MLP neurons of a small language model. Each row is named by its layer, matrix (up: input weights; down: output weights) and neuron, and shows model dimensions 128-223. Each number is 50 + 10 x the weight over its row's rms, rounded and kept within 0 to 99.
After each neuron's rows, "fires in" lists the words (lower case) most often at its 100 highest values on Wikipedia text that the model never trained on. A number after a token or word is its count.

L6.up1001:45 49 50 71 39 48 51 40 63 68 54 53 52 53 51 68 30 44 55 64 49 35 55 69 42 43 57 45 38 71 56 51 42 46 63 39 64 73 52 49 55 61 44 39 31 55 66 47 40 38 51 48 34 38 46 44 40 56 55 40 30 40 44 30 61 64 74 24 47 54 55 41 39 54 31 32 72 51 73 59 46 67 50 67 53 42 39 31 47 47 47 54 47 16 49 43
L6.down1001:50 40 56 57 45 32 53 58 37 41 48 68 71 73 53 59 63 47 36 41 62 47 61 47 42 66 54 50 49 45 64 34 44 67 33 43 45 48 36 36 50 40 50 52 50 64 29 54 45 52 52 32 69 63 55 51 53 48 48 50 55 63 44 74 45 31 44 47 50 64 60 49 48 59 37 63 54 51 34 63 44 50 82 47 61 48 52 50 49 53 46 45 59 64 63 57
fires in: "as" 59, "for" 25

L9.up234:41 51 58 49 50 58 54 53 67 42 29 45 37 42 52 62 54 33 38 27 65 56 59 40 38 60 46 66 56 42 62 51 43 45 57 45 43 70 50 48 53 35 46 57 60 54 62 54 50 44 47 26 51 56 48 54 68 47 46 54 50 49 60 54 57 33 55 48 50 50 47 67 56 59 38 55 52 65 44 52 37 45 46 43 67 32 47 66 54 47 46 53 66 44 38 58
L9.down234:41 50 30 65 37 55 50 34 67 35 50 33 62 51 49 55 59 48 51 55 35 55 53 54 60 54 47 54 17 42 53 51 59 53 64 56 60 38 36 44 54 41 22 45 59 57 47 48 65 60 46 41 57 50 43 43 54 52 42 31 48 35 55 61 63 55 44 59 44 39 38 47 48 47 41 49 55 62 68 46 44 49 55 50 70 52 52 62 41 47 36 44 69 56 52 39
fires in: "an" 99

L6.up1297:71 60 48 57 50 55 56 64 40 40 36 51 53 46 52 54 62 49 45 60 54 65 42 31 73 58 60 45 60 45 45 57 56 29 53 59 64 46 60 63 55 36 29 42 55 52 55 49 62 58 50 29 42 51 48 75 49 42 50 47 52 57 62 54 63 51 44 71 52 51 46 59 56 35 50 62 67 31 43 47 42 36 42 42 62 38 55 36 44 57 54 52 39 54 41 54
L6.down1297:52 27 63 52 51 37 45 44 64 48 44 50 37 58 54 52 53 55 64 59 56 43 28 64 56 35 40 67 50 46 42 48 56 61 38 46 60 64 41 32 28 38 53 61 31 62 50 41 52 50 50 44 49 33 43 55 45 73 55 59 55 46 41 42 59 56 25 64 41 45 46 64 51 46 35 33 49 44 62 40 45 47 66 41 44 46 48 53 47 27 56 38 57 55 52 46
fires in: "the" 43, "of" 39, "only" 4

L6.up339:51 47 44 45 39 63 13 53 38 58 42 47 55 55 50 46 47 44 55 42 42 39 41 44 71 35 49 58 50 54 53 46 54 50 28 60 48 50 38 39 48 42 39 45 57 52 50 48 38 52 41 44 59 61 51 55 36 40 63 44 59 44 63 20 58 45 54 56 66 60 48 57 59 50 47 58 54 49 53 63 45 55 37 49 53 31 55 64 72 28 47 36 57 33 61 61
L6.down339:67 59 58 51 47 65 41 55 59 49 35 40 49 55 53 43 48 60 47 40 58 53 47 39 66 48 71 34 35 31 66 37 60 68 42 47 60 40 43 40 69 16 41 67 46 66 56 56 67 61 45 47 50 61 37 61 67 36 50 48 51 56 52 39 54 37 46 71 48 54 37 58 39 44 60 48 48 55 56 43 61 45 31 61 59 49 39 55 56 49 49 47 62 59 72 40
fires in: "an" 69, "1" 8, "2" 7

L6.up1191:52 59 55 59 57 69 55 64 59 70 54 45 43 36 27 44 60 47 47 42 69 55 46 45 46 52 39 59 51 33 44 46 58 46 74 45 37 37 59 58 37 38 52 64 74 59 59 51 55 39 51 58 45 40 54 63 42 31 42 44 54 49 68 41 38 52 47 60 39 27 53 62 65 45 71 44 54 38 45 38 32 52 30 60 54 41 49 26 62 52 22 67 42 57 65 50
L6.down1191:66 54 46 59 61 41 54 56 53 51 50 32 54 45 58 59 54 41 63 38 56 52 45 62 28 44 45 61 43 38 45 43 54 53 48 56 51 51 25 46 42 59 57 46 36 61 24 56 54 50 51 70 52 33 53 43 39 39 67 61 57 33 61 51 56 59 42 50 44 59 48 40 70 48 48 49 57 46 72 62 47 65 48 46 58 48 51 42 56 58 54 55 63 45 65 42
fires in: "of" 56, "the" 12, "to" 4, "be" 4

L9.up327:32 20 54 57 61 49 56 43 46 45 48 53 57 56 59 63 58 51 61 64 62 66 65 68 57 45 51 43 54 52 43 48 58 51 43 45 47 65 54 56 44 36 47 57 57 58 54 63 75 47 53 31 34 58 45 54 47 60 48 59 39 46 59 39 41 64 52 35 57 43 41 48 24 48 48 55 23 63 41 48 40 74 61 63 55 63 58 56 56 44 45 55 37 44 79 42
L9.down327:44 70 50 51 52 37 88 61 59 55 49 41 48 57 42 62 65 69 56 47 39 56 61 53 51 51 55 60 44 57 37 58 37 42 24 57 57 58 56 43 48 55 51 30 74 57 32 49 49 64 46 34 53 55 49 61 49 49 44 52 63 42 47 48 49 59 52 30 50 56 66 64 49 54 47 39 59 71 62 54 35 51 43 67 61 39 55 51 60 60 64 58 48 47 42 51
fires in: "the" 59, "communist" 4

L6.up180:47 46 51 57 46 35 54 51 51 45 46 49 46 53 43 56 67 34 62 46 58 34 47 40 61 48 38 54 42 64 64 38 78 36 45 47 62 46 62 79 44 51 54 60 39 60 35 46 39 53 41 51 47 52 47 49 48 35 49 37 61 63 67 48 65 43 52 55 59 55 65 37 19 50 49 66 44 62 52 45 44 51 56 59 48 41 48 39 42 40 60 42 52 54 64 46
L6.down180:53 58 36 54 40 58 54 68 52 55 53 54 60 57 48 47 62 67 47 54 50 66 57 73 53 58 55 56 36 74 43 39 43 33 55 43 58 55 49 36 45 61 51 66 62 58 70 49 57 50 56 61 63 46 49 51 49 41 58 76 30 49 81 49 51 51 48 60 38 63 53 43 42 58 61 60 49 49 38 67 57 51 53 36 52 50 64 65 44 53 61 51 56 46 41 46
fires in: "the" 32, "time" 14, "of" 5, "a" 4, "at" 4, "years" 4

L6.up1559:47 37 46 54 44 51 48 50 66 48 42 47 53 47 38 65 49 45 38 56 47 39 43 63 55 61 54 52 46 50 47 71 47 45 53 40 49 38 43 51 75 53 30 41 52 67 58 51 72 53 39 54 60 53 42 38 50 37 48 59 48 58 49 63 44 36 42 37 43 56 62 44 58 33 45 36 62 57 52 41 50 45 61 42 37 50 57 42 58 60 41 45 40 51 54 46
L6.down1559:51 50 53 52 61 62 53 57 40 62 44 50 52 56 40 56 61 61 49 58 63 68 47 49 51 43 47 61 29 59 45 41 56 59 47 61 37 44 45 52 63 53 39 51 61 31 55 41 51 56 47 58 48 41 53 48 63 30 55 30 37 41 56 65 54 52 63 45 57 63 58 49 42 65 66 56 49 52 44 41 68 51 46 73 40 58 58 45 53 34 57 48 50 51 43 38
fires in: "a" 18, "as" 18, "the" 9, "an" 7, "is" 4, "his" 4

L6.up1302:46 42 39 42 44 39 40 62 64 42 58 32 38 52 32 41 62 41 47 49 47 47 36 52 49 34 50 52 57 53 24 63 51 47 49 42 46 45 41 68 46 30 46 60 60 61 64 56 33 53 52 46 32 51 45 59 55 42 38 61 55 55 61 47 43 63 60 60 46 62 44 47 44 53 52 61 40 28 48 45 59 43 53 46 42 56 64 57 54 34 49 53 33 32 62 52
L6.down1302:66 51 52 66 59 61 62 27 62 40 73 49 43 35 45 31 50 75 33 49 45 64 58 45 60 68 60 55 49 50 46 41 34 65 54 55 47 56 60 61 49 54 58 54 45 41 37 46 63 70 42 40 51 38 29 41 68 54 57 60 60 33 59 58 65 61 42 30 69 51 40 38 59 53 51 54 50 63 59 76 64 23 44 41 53 54 47 55 57 48 63 33 56 30 49 58
fires in: "of" 21, "for" 17, "in" 17, "to" 11, "the" 11, "on" 7

L6.up659:57 61 60 53 41 33 51 36 57 54 60 52 55 40 61 60 43 53 69 44 44 40 53 71 54 44 65 64 43 45 32 58 53 42 46 58 73 40 47 36 65 39 60 53 36 49 61 63 33 49 57 25 53 61 49 56 63 36 49 61 61 44 48 40 67 54 49 68 45 56 34 56 50 59 58 62 48 44 57 58 46 41 49 55 56 40 43 35 64 45 56 47 52 36 47 60
L6.down659:51 55 49 43 50 59 52 60 26 53 49 42 68 36 28 65 59 69 40 65 42 49 56 38 43 48 51 49 42 58 47 49 43 50 40 66 43 49 61 76 19 49 42 56 66 47 49 25 64 54 56 51 53 44 52 57 64 63 47 50 57 56 48 65 54 58 52 42 33 44 63 49 53 49 38 40 60 68 29 66 33 53 54 59 34 48 55 52 76 51 60 53 47 68 59 60
fires in: "the" 47, "a" 13, "of" 11, "an" 6, "his" 5

L9.up282:56 62 49 39 55 49 51 44 58 39 37 45 55 42 55 47 41 53 37 64 56 69 50 39 33 52 50 49 55 54 69 73 60 53 47 32 59 57 27 36 66 43 57 43 71 54 43 38 48 36 50 41 58 50 53 46 40 65 64 32 51 45 58 47 46 67 67 37 66 46 39 36 41 51 44 60 60 44 66 53 47 54 44 58 41 54 47 48 59 44 51 53 43 37 36 49
L9.down282:67 52 71 52 51 43 55 52 58 49 55 48 63 56 48 74 45 62 43 41 55 64 59 34 39 64 37 62 34 56 52 46 65 52 41 27 26 48 46 39 35 41 52 48 34 50 29 43 55 56 38 49 51 52 50 40 75 48 52 43 60 44 30 47 44 53 56 64 50 62 60 56 40 56 53 52 73 42 32 40 51 46 51 65 32 62 74 63 46 54 41 45 57 56 63 59
fires in: "as" 47, "and" 20, "appointed" 4

L9.up118:37 45 50 54 43 47 25 53 63 24 53 43 43 55 53 50 47 56 47 46 47 46 44 58 47 37 60 47 54 40 49 50 64 44 39 52 49 48 56 45 68 33 28 49 60 55 51 54 39 49 47 73 44 73 64 49 45 48 57 43 54 34 49 23 53 54 30 67 37 60 54 52 58 47 26 63 37 60 71 65 62 37 58 35 67 48 38 40 54 43 48 47 66 64 52 45
L9.down118:39 48 34 44 40 44 41 48 46 47 32 53 64 48 65 57 59 56 36 44 74 70 54 54 33 41 49 40 35 45 38 42 58 40 40 39 49 48 57 51 36 61 43 56 29 67 53 50 54 61 45 53 26 75 30 67 47 45 48 57 55 34 73 56 44 46 53 66 54 54 50 46 56 42 63 46 52 59 54 52 43 44 67 53 52 56 52 30 34 51 50 36 36 59 48 26
fires in: "an" 82

L6.up316:39 62 71 33 54 56 51 45 50 50 50 43 48 51 57 32 45 34 44 52 41 44 48 58 75 39 53 56 66 58 49 49 48 46 54 47 51 55 53 66 46 41 55 58 56 63 63 38 49 31 54 42 53 51 44 47 40 70 65 36 35 47 65 55 31 66 57 44 55 36 44 47 47 51 39 58 46 68 31 45 28 62 48 45 48 42 57 55 49 49 61 64 44 43 49 39
L6.down316:55 55 35 46 50 71 58 53 33 42 55 39 49 36 52 37 65 33 44 30 51 48 32 45 45 59 58 48 44 42 43 33 66 41 34 58 42 50 54 57 44 49 43 48 43 41 57 41 57 51 56 40 55 58 66 52 65 53 37 53 62 56 58 42 59 39 45 69 51 55 52 58 59 48 47 38 36 53 38 56 48 69 42 48 16 54 38 31 35 58 56 31 42 59 49 56
fires in: "in" 48, "on" 4

L9.up2:39 54 59 49 42 55 45 42 53 46 60 43 55 50 34 51 56 53 36 50 47 45 50 40 52 54 66 43 49 63 52 49 38 44 71 46 61 44 62 51 33 51 49 60 71 52 40 62 50 40 55 55 70 48 46 43 43 42 50 38 40 50 49 46 34 46 54 68 49 43 32 31 51 40 49 61 56 54 47 55 37 36 63 56 52 41 61 36 47 66 48 51 42 55 75 49
L9.down2:53 61 41 75 66 47 51 67 41 57 41 73 46 51 52 50 44 43 42 58 60 40 53 50 57 58 51 54 46 43 56 36 47 53 63 60 51 61 39 79 29 36 59 48 46 56 73 45 37 56 43 60 49 52 72 42 33 50 43 62 51 45 52 62 59 41 48 32 61 32 68 55 33 40 62 59 56 64 32 44 54 45 47 56 57 50 46 28 59 34 63 56 44 61 61 46
fires in: "been" 14, "was" 12, "to" 11, "is" 6, "appeared" 6, "be" 6

L9.up954:52 50 72 32 39 52 33 39 49 55 38 53 37 47 62 54 42 60 53 46 50 42 54 48 47 54 61 55 65 54 50 43 42 50 57 42 53 41 35 62 53 52 58 51 75 49 54 71 43 53 46 55 52 46 41 60 56 56 46 36 44 41 56 51 66 63 55 48 58 49 46 47 43 54 34 46 51 29 36 41 44 47 53 44 50 61 47 39 71 33 39 51 56 58 44 49
L9.down954:62 56 48 51 46 45 53 45 46 53 35 35 55 67 40 50 57 51 59 47 75 39 67 47 74 36 58 38 50 46 51 53 60 38 40 54 66 46 44 50 68 57 40 67 60 52 55 67 56 55 47 53 45 43 48 56 39 75 45 28 48 54 54 42 58 48 56 57 45 45 47 52 41 64 40 49 51 69 64 60 56 51 46 66 46 39 61 45 54 57 68 46 54 50 54 52
fires in: "was" 18, "is" 18, "as" 13, "also" 7, "became" 6

L9.up525:53 43 50 55 36 38 35 59 55 54 73 63 48 44 46 44 48 49 50 61 53 27 35 46 47 72 40 48 63 69 55 42 56 53 48 45 47 42 66 49 59 49 58 64 59 57 51 45 47 48 61 35 48 51 45 55 39 68 49 29 49 46 51 51 42 52 52 29 61 60 45 54 50 67 60 48 53 49 39 63 40 49 65 47 60 36 48 43 54 46 44 31 50 45 55 44
L9.down525:52 59 35 36 64 48 62 41 45 58 52 40 40 62 48 56 48 43 43 36 43 35 66 52 57 52 62 41 70 43 39 62 58 33 37 51 51 45 56 44 63 39 48 60 52 45 35 51 47 47 60 68 59 62 60 50 69 38 37 51 39 49 40 40 58 54 58 72 64 51 38 47 54 49 53 36 55 53 53 32 47 44 50 44 52 58 70 39 32 26 39 32 47 53 60 43
fires in: "to" 21, "in" 18, "at" 12, "of" 10, "from" 9

L6.up377:52 55 50 50 44 50 42 55 38 48 47 40 50 60 69 52 70 39 59 61 34 42 41 44 38 49 62 52 51 70 40 50 58 65 47 43 62 45 69 65 47 50 50 37 26 39 60 46 39 43 42 46 48 51 68 50 33 36 58 48 57 46 47 59 61 51 40 45 48 42 56 44 29 41 46 56 39 38 50 59 42 69 45 43 66 46 51 29 49 38 61 41 51 58 49 42
L6.down377:44 45 46 33 45 57 51 57 49 41 52 47 52 39 60 66 42 49 51 54 52 74 57 53 41 58 44 64 64 55 40 71 60 41 72 44 47 49 51 39 28 43 47 63 49 48 54 22 48 55 58 66 31 79 39 60 47 39 54 53 43 55 50 56 54 37 55 49 49 50 47 43 56 52 47 56 58 68 51 62 32 39 65 62 52 54 70 50 50 41 57 55 56 61 55 44
fires in: "of" 71, "to" 17, "about" 5

L6.up1647:63 53 57 47 41 64 59 55 47 45 47 61 55 32 36 50 48 65 48 50 47 54 35 39 68 37 56 59 59 57 55 54 47 57 54 49 58 51 58 55 33 71 51 37 60 50 50 40 58 51 55 41 52 69 58 45 53 49 75 42 54 46 46 32 63 62 49 51 51 38 37 30 50 44 49 39 45 42 55 42 41 58 34 41 55 47 58 63 58 36 71 40 62 48 52 37
L6.down1647:58 46 58 44 60 53 43 62 48 54 56 47 59 43 49 27 62 32 49 34 64 53 47 43 56 46 56 38 53 49 55 48 51 53 27 52 56 36 37 37 59 51 48 55 35 47 35 50 50 41 55 27 56 65 54 43 40 51 42 54 41 53 46 41 44 56 45 57 36 62 42 54 31 55 58 54 55 36 73 59 57 68 54 46 58 52 46 50 47 50 39 45 50 39 48 45
fires in: "to" 23, "in" 17, "for" 14, "at" 7, "now" 6

L9.up1185:50 67 54 53 63 30 64 49 49 42 50 52 52 57 59 46 60 57 49 55 29 42 55 61 48 56 50 53 59 55 41 38 61 39 52 55 38 41 43 37 45 54 55 50 57 56 62 34 49 52 49 60 53 54 46 49 25 48 65 56 55 50 48 48 56 49 46 55 49 51 45 45 41 66 50 30 42 48 53 68 61 51 33 53 51 50 43 40 43 42 53 36 53 62 26 39
L9.down1185:52 47 62 42 63 47 61 57 52 46 34 52 42 44 66 53 69 41 40 71 47 58 39 45 45 39 56 44 51 79 56 47 54 55 51 44 67 66 39 43 40 55 65 52 46 62 42 44 53 52 53 54 45 39 57 48 69 42 58 48 44 59 49 56 29 43 41 45 49 52 61 43 57 48 57 44 57 60 55 49 52 64 62 65 43 71 57 56 54 42 33 54 38 60 63 44
fires in: "the" 38, "as" 21, "s" 4

L6.up506:32 52 58 46 33 41 42 62 60 44 59 39 40 53 46 50 38 45 67 61 46 33 47 35 61 29 63 47 54 47 59 59 28 40 62 48 49 34 47 61 60 41 50 52 63 42 44 41 50 58 46 34 60 54 32 33 54 45 53 60 47 46 65 45 55 60 46 53 49 44 41 43 39 46 39 55 50 48 61 49 72 40 58 37 59 59 32 51 59 55 58 62 55 54 51 50
L6.down506:47 60 51 47 52 46 45 51 51 58 60 49 49 46 37 51 34 62 61 57 47 61 45 43 34 60 51 60 39 24 45 47 59 59 63 38 41 49 42 54 42 56 53 34 30 48 41 70 50 47 48 56 50 50 57 54 43 29 48 56 58 46 31 52 49 45 44 52 58 41 59 45 62 46 67 47 53 45 67 56 31 55 48 49 45 59 48 57 58 47 40 63 27 53 50 51
fires in: "in" 17, "by" 17, "up" 13, "down" 8, "out" 8, "to" 6

L9.up461:44 60 55 62 47 55 40 63 50 50 56 37 49 42 61 51 58 55 55 58 61 50 63 40 31 53 48 59 43 54 62 52 46 40 69 52 62 50 39 58 54 45 38 60 51 60 42 48 47 53 47 35 61 61 71 38 42 39 51 52 61 65 76 43 67 41 51 46 42 64 42 42 44 50 48 48 34 56 63 47 56 58 51 47 50 42 56 58 60 45 52 53 51 38 62 29
L9.down461:61 48 37 55 50 61 40 49 55 52 46 67 57 52 43 38 37 64 38 48 45 35 58 64 54 43 47 45 53 66 39 47 54 62 48 42 52 44 54 37 42 46 42 34 42 53 42 56 76 46 45 64 38 45 41 54 52 52 39 52 55 39 67 58 44 48 48 66 61 44 40 55 39 53 50 66 53 70 57 46 46 29 47 52 66 46 45 54 52 52 50 63 64 61 42 50
fires in: "an" 95

L9.up505:35 60 61 56 50 63 47 48 78 65 55 35 54 42 31 52 58 47 44 79 53 58 54 48 48 48 58 45 60 30 44 47 46 51 53 72 59 52 49 50 68 44 44 57 60 67 36 57 46 37 43 46 48 40 54 49 48 36 53 36 44 51 37 45 53 52 40 40 50 31 44 70 57 40 54 39 40 57 45 53 25 50 46 50 39 38 56 44 30 44 46 70 56 49 44 32
L9.down505:33 55 38 47 49 48 76 39 63 48 59 42 54 55 57 52 58 38 54 63 52 54 49 62 40 52 48 43 45 42 27 53 56 63 32 51 64 59 56 52 46 58 44 46 59 43 30 46 53 61 66 42 80 57 49 64 48 72 58 63 53 50 48 55 48 45 61 46 63 38 63 64 36 52 65 50 47 52 52 44 55 47 34 37 51 51 49 33 36 60 45 48 45 53 51 44
fires in: "in" 26, "to" 17, "the" 14, "of" 8, "served" 5, "for" 4

L6.up28:58 66 51 44 42 31 56 48 56 49 53 50 50 68 56 48 53 53 35 71 45 47 47 49 58 70 51 46 52 50 51 57 61 54 60 43 52 52 31 36 42 51 37 51 36 48 54 49 46 32 46 67 46 51 54 65 70 48 46 39 61 60 52 54 74 46 40 53 30 56 33 48 56 36 44 42 58 34 44 53 59 58 50 54 70 54 59 36 52 45 44 54 51 54 44 46
L6.down28:43 61 59 49 66 56 47 51 30 42 54 46 51 61 39 65 37 57 65 42 61 48 40 56 51 32 42 52 50 51 48 49 56 46 47 57 60 62 38 64 47 56 61 57 64 44 54 41 54 39 40 50 42 23 49 59 49 47 50 45 64 55 58 57 51 48 46 37 58 14 57 54 52 53 62 58 72 58 69 55 43 30 46 43 50 58 63 46 54 39 46 70 33 48 32 48
fires in: "is" 15, "in" 10, "time" 9, "about" 7, "all" 6, "many" 5

L6.up1727:48 45 46 54 45 34 41 46 51 49 52 46 49 51 47 55 51 44 61 40 64 49 49 61 74 65 39 56 55 50 47 83 64 56 48 45 54 43 48 39 60 35 50 46 24 18 39 46 71 43 55 50 50 41 54 57 38 31 71 34 48 47 62 50 46 47 37 47 60 59 57 60 47 48 36 38 53 52 35 38 51 48 52 56 52 60 36 54 60 57 37 43 59 51 46 57
L6.down1727:56 54 54 59 35 52 46 42 52 66 54 47 48 51 56 34 46 59 47 63 40 54 61 48 58 40 58 52 52 43 62 51 39 47 37 55 62 53 50 56 27 40 34 45 49 56 53 46 44 52 55 68 43 70 44 43 57 50 39 42 57 62 49 48 44 51 61 52 42 34 55 35 36 33 54 50 38 46 30 40 56 58 57 48 66 61 54 64 75 40 53 48 45 44 56 56
fires in: "the" 23, "is" 18, "in" 14, "was" 9

L6.up1355:50 55 52 65 66 46 44 41 56 60 52 54 58 29 49 36 62 44 40 39 55 53 68 49 47 51 52 45 57 57 45 69 46 35 67 52 54 51 52 61 57 50 45 60 35 49 43 38 45 43 41 60 59 41 56 47 43 46 43 44 52 51 44 43 48 61 44 43 55 50 45 45 59 40 53 56 57 51 60 50 68 46 61 50 43 42 50 36 73 48 43 49 50 52 52 51
L6.down1355:60 61 50 35 39 55 54 49 45 45 49 52 69 55 55 70 52 52 47 67 43 63 51 41 36 58 43 66 62 39 38 45 58 60 44 49 43 51 55 49 44 47 63 63 43 56 49 34 56 50 38 51 48 66 46 34 41 44 43 37 61 51 51 59 52 39 45 46 48 45 50 40 64 40 38 37 42 42 66 50 42 35 41 63 35 62 59 40 64 30 54 61 47 40 59 46
fires in: "a" 22, "in" 22, "to" 10, "an" 8, "for" 7, "the" 4

L9.up321:51 65 58 35 56 46 54 52 61 52 48 48 53 49 62 42 62 57 49 60 54 54 54 64 45 54 39 65 61 54 37 61 55 51 46 55 58 50 58 64 59 52 56 68 49 60 66 45 41 57 62 53 46 53 56 48 58 51 47 59 54 33 38 59 41 41 41 56 37 41 60 55 49 45 66 40 40 62 51 52 47 39 50 56 47 65 55 44 59 49 59 39 49 28 55 36
L9.down321:37 49 51 56 50 56 72 61 38 47 64 43 41 45 33 43 48 65 52 39 50 49 51 43 52 65 50 56 47 61 54 54 51 54 38 55 34 48 46 38 53 41 55 38 60 41 59 35 47 54 45 29 63 36 42 49 49 66 61 56 50 29 62 40 57 40 45 57 60 47 43 47 74 41 50 54 55 44 28 58 53 58 49 47 50 50 47 33 41 41 49 51 59 55 34 60
fires in: "the" 43, "in" 28

L9.up1506:42 61 54 58 51 68 27 69 38 52 54 55 42 46 50 31 53 58 68 57 52 57 42 56 44 51 44 54 38 75 58 53 56 46 50 39 61 47 65 53 54 50 50 43 44 39 48 51 27 43 57 54 61 62 56 45 49 62 52 64 48 58 67 51 53 40 47 52 58 47 45 56 49 44 47 44 50 34 36 60 53 56 44 39 63 61 42 62 48 39 53 44 50 51 75 31
L9.down1506:45 32 50 56 56 51 48 58 42 70 40 57 28 46 63 43 40 57 52 57 50 47 53 56 60 49 61 37 54 52 52 53 62 40 39 49 30 45 41 49 53 60 44 46 41 42 55 47 58 60 65 47 59 45 48 59 56 32 64 33 51 61 42 42 67 47 53 47 54 70 51 45 50 48 59 42 46 26 55 48 47 54 50 64 58 45 62 49 53 47 44 55 42 64 67 40
fires in: "to" 37, "north" 6, "from" 5, "near" 5, "miss" 4

L9.up766:51 41 51 35 38 62 33 51 67 46 51 52 38 52 62 67 60 42 63 53 49 58 52 42 29 53 51 37 53 57 45 46 53 52 66 48 52 51 44 53 49 55 52 66 59 69 35 54 64 71 50 42 47 60 42 48 53 66 75 54 42 62 51 52 63 58 59 51 48 54 59 35 48 50 48 44 59 44 50 56 37 55 46 40 62 51 36 21 46 36 31 63 51 48 65 66
L9.down766:46 31 53 47 49 45 64 51 65 53 43 42 33 54 46 60 35 49 53 76 53 47 50 34 34 49 31 51 42 56 59 62 58 34 63 51 54 39 51 37 45 56 52 53 55 63 51 51 58 58 64 64 65 37 45 53 52 50 55 43 39 45 69 33 43 46 57 73 38 48 68 46 51 36 47 68 47 61 52 57 57 67 58 52 59 51 58 55 70 40 49 35 46 74 55 45
fires in: "as" 46, "became" 21, "the" 14, "considered" 4, "becoming" 4

L6.up2023:31 48 51 54 41 42 64 40 69 56 43 60 46 43 47 76 42 51 50 44 58 64 59 56 61 56 59 65 43 47 52 37 49 38 51 42 58 65 64 48 62 60 55 44 53 52 34 51 42 57 47 60 65 46 46 48 43 57 60 60 42 64 23 58 44 53 63 58 56 50 53 49 42 41 58 44 53 43 48 52 48 48 43 55 54 51 44 22 37 59 38 64 40 45 47 40
L6.down2023:48 50 54 53 55 74 70 54 56 48 53 56 51 64 34 61 43 52 50 53 60 60 64 49 40 48 42 52 37 61 51 57 36 46 42 55 62 42 40 52 40 53 64 61 43 57 35 40 61 42 32 68 52 36 48 44 47 41 45 47 36 51 43 40 36 29 39 48 41 72 45 52 53 47 48 59 48 26 53 53 50 57 43 59 56 55 34 41 66 49 45 45 34 42 54 50
fires in: "the" 43, "a" 14, "him" 4

L9.up385:41 56 33 53 49 55 61 38 49 37 43 63 52 46 54 53 57 49 63 57 55 61 63 42 45 48 43 56 72 37 50 52 39 35 69 53 15 67 43 46 65 49 49 56 36 57 49 43 69 43 42 34 60 53 49 49 30 43 55 54 41 56 48 34 38 40 60 48 42 30 47 48 53 44 44 33 55 48 38 54 45 59 58 42 47 60 51 51 39 51 44 36 50 45 56 45
L9.down385:59 67 61 60 53 56 79 57 55 40 56 68 37 49 45 51 41 54 61 61 58 52 58 62 63 32 45 58 34 72 63 66 26 51 39 41 42 33 32 57 47 48 35 49 49 47 50 48 56 68 35 53 51 53 41 37 45 66 54 54 53 46 54 37 63 43 46 46 63 48 46 37 45 49 42 53 41 71 53 48 51 58 58 56 43 65 51 67 53 39 49 55 67 52 38 55
fires in: "the" 50, "announced" 4, "as" 4, "a" 4

L9.up97:65 47 57 53 49 41 52 38 52 38 63 32 24 35 55 49 40 49 42 44 72 50 55 40 54 38 40 51 42 30 47 33 33 41 51 50 38 46 36 47 59 51 50 45 45 43 33 57 61 43 70 39 46 53 53 14 52 41 67 34 51 47 40 37 78 35 45 41 45 54 56 58 42 61 47 47 56 68 53 68 40 47 36 47 44 69 37 47 40 62 38 48 42 35 61 46
L9.down97:48 39 35 40 64 51 41 58 54 49 51 82 35 38 43 44 62 53 50 56 43 52 60 56 59 59 51 44 44 57 53 40 61 39 57 50 60 68 63 69 44 58 59 60 44 46 68 53 56 57 40 38 55 53 50 41 50 51 37 53 35 61 52 48 54 54 53 42 43 56 62 51 26 31 38 64 48 51 37 30 65 57 66 47 69 51 49 68 55 47 44 56 65 65 47 62
fires in: "were" 24, "was" 22, "the" 8, "been" 8

L9.up1635:54 54 49 58 54 71 39 57 39 31 44 30 52 60 47 27 34 58 50 46 61 49 53 43 64 55 57 37 44 42 46 69 58 39 51 42 62 69 56 64 38 45 38 47 58 52 33 61 59 40 37 36 59 56 47 39 44 56 59 54 34 43 66 44 67 54 39 60 56 52 35 56 62 38 61 59 47 53 59 47 43 52 53 61 60 57 44 49 50 53 42 60 68 52 48 50
L9.down1635:47 44 30 40 42 56 39 45 59 40 48 44 47 60 33 61 55 61 43 47 57 53 49 50 55 37 76 50 46 44 45 68 63 46 64 49 43 55 53 46 39 56 30 29 43 62 55 54 54 64 41 49 46 38 54 41 43 56 44 58 47 47 48 47 45 57 48 52 47 50 27 50 55 46 45 49 43 79 63 65 47 40 51 55 56 55 38 47 46 52 64 48 39 59 65 49
fires in: "an" 97